python train.py --d_model=192 --norm="rmsnorm" --norm_eps=1e-05 --qk_norm=false --attn_scale=0.125 --bias="none" --init_std_up=0.0542 --beta1=0.95 --grad_clip=1.0 --warmup_steps=200 --seq_len=512 --dataset="wikipedia_en"
MLP neurons of a small language model. Each row is named by its layer, matrix (down: output weights) and neuron, and shows model dimensions 32-127. Each number is 500 + 50 x the weight over its row's rms, rounded and kept within 0 to 999. Numbers have three digits each.
A block is one neuron, or neurons of one layer that tend to fire together. After each block is what it responds to, as a language model described it from the Wikipedia text at the highest values.

L8.down14:419564501525455506412510560605519450556522478438504524573521479492492447383507479557457459493497506529451590417579537493599490468465493535481569452498540510618505451593559520530436456510548472480436558520620496562495534473511550425589477490385542413516526505474491482492577447459465501515
L8.down459:508506608498456528506425537568398548412543455588530499441523409544470535446526466493493435500529520550421597548418516572594494510471408493452434457463456581462492535526517566503525480497487573527539478459495458425558524489542442493425465532435491468408517525540530467501571453457447472483
Responds to: Word-piece tokens ending in r after an initial consonant, such as Pr, pr, Br, Gr, tr, or a lone r inside words like Press, prison, Dr., Democratic.

L8.down127:477471531473480527544579514469495523553498524432537498510466444522594542466568502531512441501532496573529547469497501460474429467492456471585446538473495452417483520487475426498535534491495516509599487521481486423528588440495524491547530535604460502504518544454474596487531506588546471439
L8.down499:415477446553399522555494475414501432483507458522533446503421491570521549517468502405512484488448526470504573556523515518375523469487513554479599553519481454485484488549496501430472508533424463475557456544467580481466518388537481478513518533621542409454391443553599463478463519572470537394
Responds to: Short middle pieces of words split into several tokens, above all "ir" in "third" after "th" (third round, third tier), also h-os-pital, Leg-ol-as, F-ul-l.

L8.down222:477435516520468615413520571525528531480570531569418531406524467470383518411472437597373523533475443600463483470371519457503524482510499526552379501518468518464542561530548464511487480464567452462585433495503512523472501511520449520503482454482497424545494467483540526532506482514527453505
L8.down230:545491450546524499443546526519565459541565496493546466452558447541488549488532525458472565504501438450542543645509445420497455448527476399485448456501523530491548587459509515524526477538565481456445516557541487601479517501437583515441491515525538365528476400540492500436528553447565518570
Responds to: Mostly possessive 's after a proper noun of place, team or organization, such as Mexico's, Brooklyn's, Irgun's, plus some word-completing suffix pieces, such as turn-ed, fas-ter.

L3.down182:592489541506521516540469503467543471432512544553574571469449507564444501491484539597528512493504488470449528545459570479478418484466474508460555557434448553493468499449563447539345537446534512448477494467498512487493514415502539505463438534569539523459574411486574488513551486394464426481
L3.down248:516472524482447468473500539538551511463523461621506426461621476543380422485580408516406501500605468524519455483524499423589425483483474585436474522493525525534536510501439557582602435449515529524488551521493490505432501455502433423412468498459481544427477539507563535459390433480498588479
L3.down316:535412537609466544544589528492589429456498546422527474498447441441468422545465539575522448488561479586546523350512593505470517462538475474353495447503546534489405523515435578507450454531508516524544558434524446470471553427495462570474444506616511490427537491548594508578531520499487486527
L3.down365:428510531552555501483482552570513433422577549471576528490475513536387527535495438492430504479415432463518570463542487531474465475513511436512452506479476499537474476530570503495606376460534527454511478567454458455448504518523357466437436485595467536401510548507482509547596377487581430438
L3.down384:555381517474518534467553504450538546467556607535414469474484560514406473508492493556414515478431532501494510530482494407396468455550475459538476535470451510487459512453418569438557425475502558527534533502476534480460487488534477475525357560505492492458470500506498499481543501564457478458
L3.down389:435409464471503463533508534471542546484548615527422459470433528472475522515567567512528546444454446467564509555396469493448575537417477406440498501591515503495482473487345473555574553422419633434563536513523533540467519435590365460485403538501439485497535631475479549541497467536452443490
L3.down393:494502485492536512526407409456548454432535568559545552505522503481450492488523529510474496473479459467418417495480495459509498632482462460513574601521521488556531562539502543423424518535538470547458480458534507462477484442486481528449491527434537502443514431490480545550543520523446456461
L3.down398:489519484522470483586446576570489504533491536498511526489464596513521553604499555539487558578484462470464475504428524466453530433502456471397431503553405429534526534432536474470563423528510583463546485495596447452536417558539520538523509375441503481480511541509475588445486576537574510486
Responds to: Bare apostrophes closing plural or s-ending possessives (Chiefs' squad, soldiers' council), plus some mid-word pieces (comm-on, H-er) and possessive "her".

L4.down146:407561486455463477590511540514528603522486536483515479513517490497431400489472469489494461496464493484493502489477570433418442472577498538505453496472463468602434479474476514523444498569545502467535521533492600492493441536560488456550420514497528510491532457465553528555617420554491596514
L4.down159:611551508451485555507518537533535536545412447419411483539546487478500548470572455490403550495546526530468510464610533537524453542474512622512502463503546534428449459536443502470516421479533520470455497561546417531507461586419540448519472562575430576450469415450544568511590508554525464605
L4.down413:565534456443458499536467517505554545551526471432520448462429522487447512503397478386582533383504457485509506460519608490454455499482448566452485505529512470449387500465548547548511398573511574516473491477437554525480500485565474476486484471512495576450456433405610562604573497418565430548
L4.down652:395516459556469388540499483555412561440446412394470538509493440532505505430493475544459545477487559416529473517537525468434451580565498490589541446541486407421475468454532467485512462482512520466543496503488586553445595510484522520515515467485473561531470547478565508476530395465503451480
Responds to: Opening == or === of a wiki section heading after a blank line (Cast, Track listing, Background), plus sometimes mid-word pieces of names (Al-l, Cal-i).

L3.down124:526475502510562435461466449459479449527543486458470577427493433552423595512446511554415596503556520457476509458422446473460507525570415541458373538425548493594484540568517444484480529519441451551535494468441469554508576588519552443447524568488575523437535565500580563448479527476549599577
L3.down168:503466526498520527559571486505456519464524511482456603557410591503525591479546515436507456526567529507494471505451482585382474440479473561558496429613487455508516449438474452475618474482500471592525498479536478561506503543512463373499486532501532512563557462490559440474479431439442557470
L3.down490:494471498462472521542424467451568405555427477474424563480478537528582415480474508537505535426453459393550511509494475551448416509583476465486470525501450600492560589485520465467477538515597521422489433516484508532513556560433508454420483501551474486482512518461515524556531471497493520493
L3.down535:491493516472418479498545493488617419462518453448623533554437494519544505590467519516444541500461518580486445483464540526522515596520410440593511365588490554605432562500521499533496417501448601445549455374492519443464583468528546550516584473492498533492493519577456511479427426470499501427
L3.down553:469409425513456581483458476522461573534461581475491589536519507559521411488584580554544574453552532445558521503548610511498498578451547494438559515499498528470426417472470533542558564565594535483532506517555519526453488461536512482455407482505515539391364537524446518508528582528459508505
L3.down569:522441442421497540515562546522483497535534460512503486454454489497491468396507485530534490563489515395611438511470490554567492493470451477460443592540507583539386527515519464519344562549535515543531535536542477486430589499503544530503541420444544457551552417536554412565556484498552493465
L3.down621:419496511520474601594467475448492483483470534511468492403458515566585424499525422537546450547480459487502543490450499441573548471575414454528531474489442481530442504470445556520508434483481467501502457490506623498578502554484470546464492444427577506517501523496512407523414481482543450456
L3.down626:519494424496481522546445375481536580517383487522457466477483447481494531498552456587601521451441432528538495555448532526482511526520521542442535441503514438521478496456487518589472496461594426489482522417528559566593465407461581387472579505558516539488372453513543496519613553487448503442
Responds to: Short word-piece tokens inside an oddly split common word, such as Eng-l-ish, sever-al, med-ical, st-ill, and rarely function words like " of".

L3.down166:635460500518450538489548527554552481481473490516547594437515490485494481517510411547479553442577514608452498500469464603456479525459456446537396567521513477485586493442524529514462420554561588491502444487534619531403410591561414526491516505571597490538430461437512591492477533559523479491
L3.down254:511553602483530444482519493456447530486428477527642521463464486430473464592450464439477501520524482504536557496496562526509492480575604494443397541479458437520569543458460505517438417496491440544446527536550567592415499537554493481413591559519529450454542549470487493435603529510481507480
L3.down274:469608501561564460573506489546512461537456591557653571501479497517463495476479534426453525541437554498476505519542543474492472530548382565420484480528396410456588533496487520448530499509534488489498543498544555527507488477466513357484426537511393471491452461553517539427494466536495594549
L3.down300:557525456513519440466542550532434601439436518535518521498485593616564503486545586488498469510485481459417499460454382594575449517549493471474473470481588477379432465478517532567542484552558599489500508493460478627562525483516460587499464419476504442601542515473419580533457451510522453481
L3.down313:457542491574498529512552441563569561478583491489448560563514472475432482493444441479419382418483571454465448454517500532501518514482487441502464463523426455539455514559632547470420476486557467479616510585522536555511556463533469465455473480458467516445481472437475535564492455519521503480
L3.down560:609473547465446453517497498452585523496449483518561490569500508473508409464518467555482504437481482428510493500534483575503594555444520557512416552450486508504515677491522501617382520540611515529478448470393478545490516458520421546512457441548584424590381523462477475475417475491505485507
L3.down600:469456533554480482469472547515562466491475463511535506510507504488600539516450607497476473459462591559502506564518476439459466457507635479470474515470499441528593447406601473561558470470482548454489530495454619553543545512514514520445521547393505528534473400397515532514468531582505488500
L3.down677:524434460552541581468596472527535560500544530469470469487539410522544519568421543453495440542510477518496506533413494486400478558463455473527395542621561458479474461453563489528474502528424497526496479408574543523529498495420472574534533543491577497656503572438438514455474567478530499512
Responds to: Second word piece of a common word broken into small fragments after a short onset, e.g. B+l in Blue/Blazer, bro+ther, ch+ild, daugh+ter.

L3.down13:530466528483564432568559479583509555501484463514591562491554506490421528564544554455573493575480505471423532524589597492394442529457478543404488555537379533459418443454411446550508500547496532452475492462509570503513528482558464529587464475442494544452411488458541483545500510453521432526
L3.down43:483503524468504472501463490502502385411495448560565533531521550467501628391393499566511492592456504508469514539355536457452482548514408486415547453514543478510469461461508543482516494522445374527550496493515554378618501460553506463450376459478515503558469486470477519574524546479505465444
L3.down251:554537463515587513457547462521532468422467457496493401487488440525544583551424462501458568562467448471483412461569480454493441514509563469381558504508491558456534542567493502491563474381491436384433441462524463476616492506560496502423498337509556493446489498471510487516519584579546464476
L3.down350:507482450374456484585464531387455542498465451637507469487456494434508467477456485499557527533434377548444443456541489514515508472488460521434473512451523500538473504462462436515490555573415487547528489492385515447530475465500355451500502468439525500561449544533485485485573450559447503471
L3.down391:578485569495422505507525478460591427535506535472353551447453473561486424587533481452433520464476520435538560452511608422457549607472484472501522529443492469578517516446554557475519554508492522515546505526431445603490456550457477573466526504466515544508506480519454393528536552533442475420
L3.down666:513521519433502497473489511473421581523399487447487506457453539457453547529511435489569612497595531369490516474551400515453554545409597516548583551450509459440441556440474527433567518512506495502546502539512514564452480541473520421527467481474572541475498473486538583536422531539495500432
L3.down736:563473486443464516463476416415521487559457510495553430495469521467561463432497480475538474428530507567559491457567574438526499508424489450520441553541503449489464505558507529451462435493476546578570534501395553496476407472387423493500472536521564565521537567509485519520536548454458472629
L3.down753:488453477536472512501543541562489433469449489449511482478540454445432547532533444543495577545516496419445465561454555596438455484495445492497471498551528468553440574396512480529501434492537438474407487510474571501522455475516499579404548483526473469535504472508499454542472512502573516525
Responds to: The opening == of a Wikipedia section heading after a paragraph break (Career, History, People), plus scattered mid-word pieces like Peop-le, child-ren, l-ov-e.

L4.down20:461458479446468508445443462481453460557464512536536409494488488552464557490494453487503553467443463474508531540473423439500445380556532460571522501601412411545527401527483433473493504534562520641565464501490553491431479469552534488528543552554447562513480487509481592489544550583437550472
L4.down84:509514447412486475511512483477492549541479526490491479428482426452492603524523510549605416449461551486553503508439534512463555475468448530481535516487487434493523512632494452528512567508553429471574521422504469542553450619460486507501632487558529566473541522465559507566574438487439514444
L4.down213:402513471561458514457537543460507553464444604460513414527431451500618450420644481485517458553532475428490489544468461512508458499539503510419470532549491521531402538463437538564520456477465509449539505544520507487509525527508492564548476512484503523547360546493643499510604459550567522530
L4.down439:469420427521482519475441535452532530542478611435566619597451463456562455492523442524517487455530446530451477569578531525449458587416478560456521489554503488533508518389511473528550532482559576463496548500472395579503491516511449487523474500583481395496544421519548602619519501493497530435
Responds to: The first digit after a decimal point in statistics, percentages and tables (59.3, 1.75, 97.3), plus final pieces of split number words like f-our, e-ight, sever-al.

L4.down293:451443547534512557480507548501491503403486342463493486503497451540516512527497470459418461569429523477516449551495365494407470551451487481526473460539594413476589512491498449466476518475533411511524565522459578437519481454452441494490474537345559477473504382547462483514526522490466503484
L4.down401:498409462456544454491438423410404477537550500481483457558494521464558460421454489496502538555552370464557522472429540492522503583407559523535455516541542566529483459530476576558473485628488457480538472445573521479467497459436453462481454408553610483481511501494517470514472534446533451414
L4.down434:501477529429445496573492453510566503506562464445542472543550493540555396548524477555443469394495532363551438531496433498462474532467462417500430509457471496418449494470450503475556482563534531481485526479511567531438570480530455465505512496540474568436488541562550484490497529494460467460
L4.down584:543492443563529516564533454574557451447595517457465546512490505623434566448398489407460495547512549495565457483532511522507457551496481402488442523558557563524430508439481551444432493517595537496444500510470551504474583509485536576374466479460523522515461453586506539509521435539448428479
Responds to: Second or later word pieces that complete a word split after a partial stem, e.g. Desp|ite, Europe|an, ab|and|oned, and plural possessive apostrophes (Chiefs').

L4.down304:470500591397605485444530502435507546471453509471472506429456573487504487510587566411494521569502584542487462572477526427447477551459453473537487641584512464524552404537503548469542539426509571454489411540522482567453479481469526504459420529526583466414471365505507522436428415544438590494
L4.down344:618455503610531543504421561583516483528488451464555462574470489472475584533480527486505520485465512422583508485467448448492468592528442571535495495496541572500472448395591389471459535463420511429499532508402469556518449496601513447590511459466472466493569461412524491466483585468531481439
L4.down523:483573466449541490547563589574461428516504468498419493541450593503474521521579481527433584450531488466473539457526464429493522530541487454453519532553506517580544491501530490480408489597512464455571443481461523462457495510548415488444442466492510398654441481568573498449514510491408562553
L4.down727:465452444530512629563432486475640519543506498535407484558539534535534437532459486540489395475537471554484573557460596556502512551450532507422526469480573496491548538489505542423504478459429491464460591525514488466539433622466431468518461560427534500498512427551587499550476568484481491524
Responds to: Short word-piece tokens right after a one- or two-letter word start, in oddly split words, names and titles, e.g. B-ig, or-ig-inal, pe-op-le, A-nd-rey.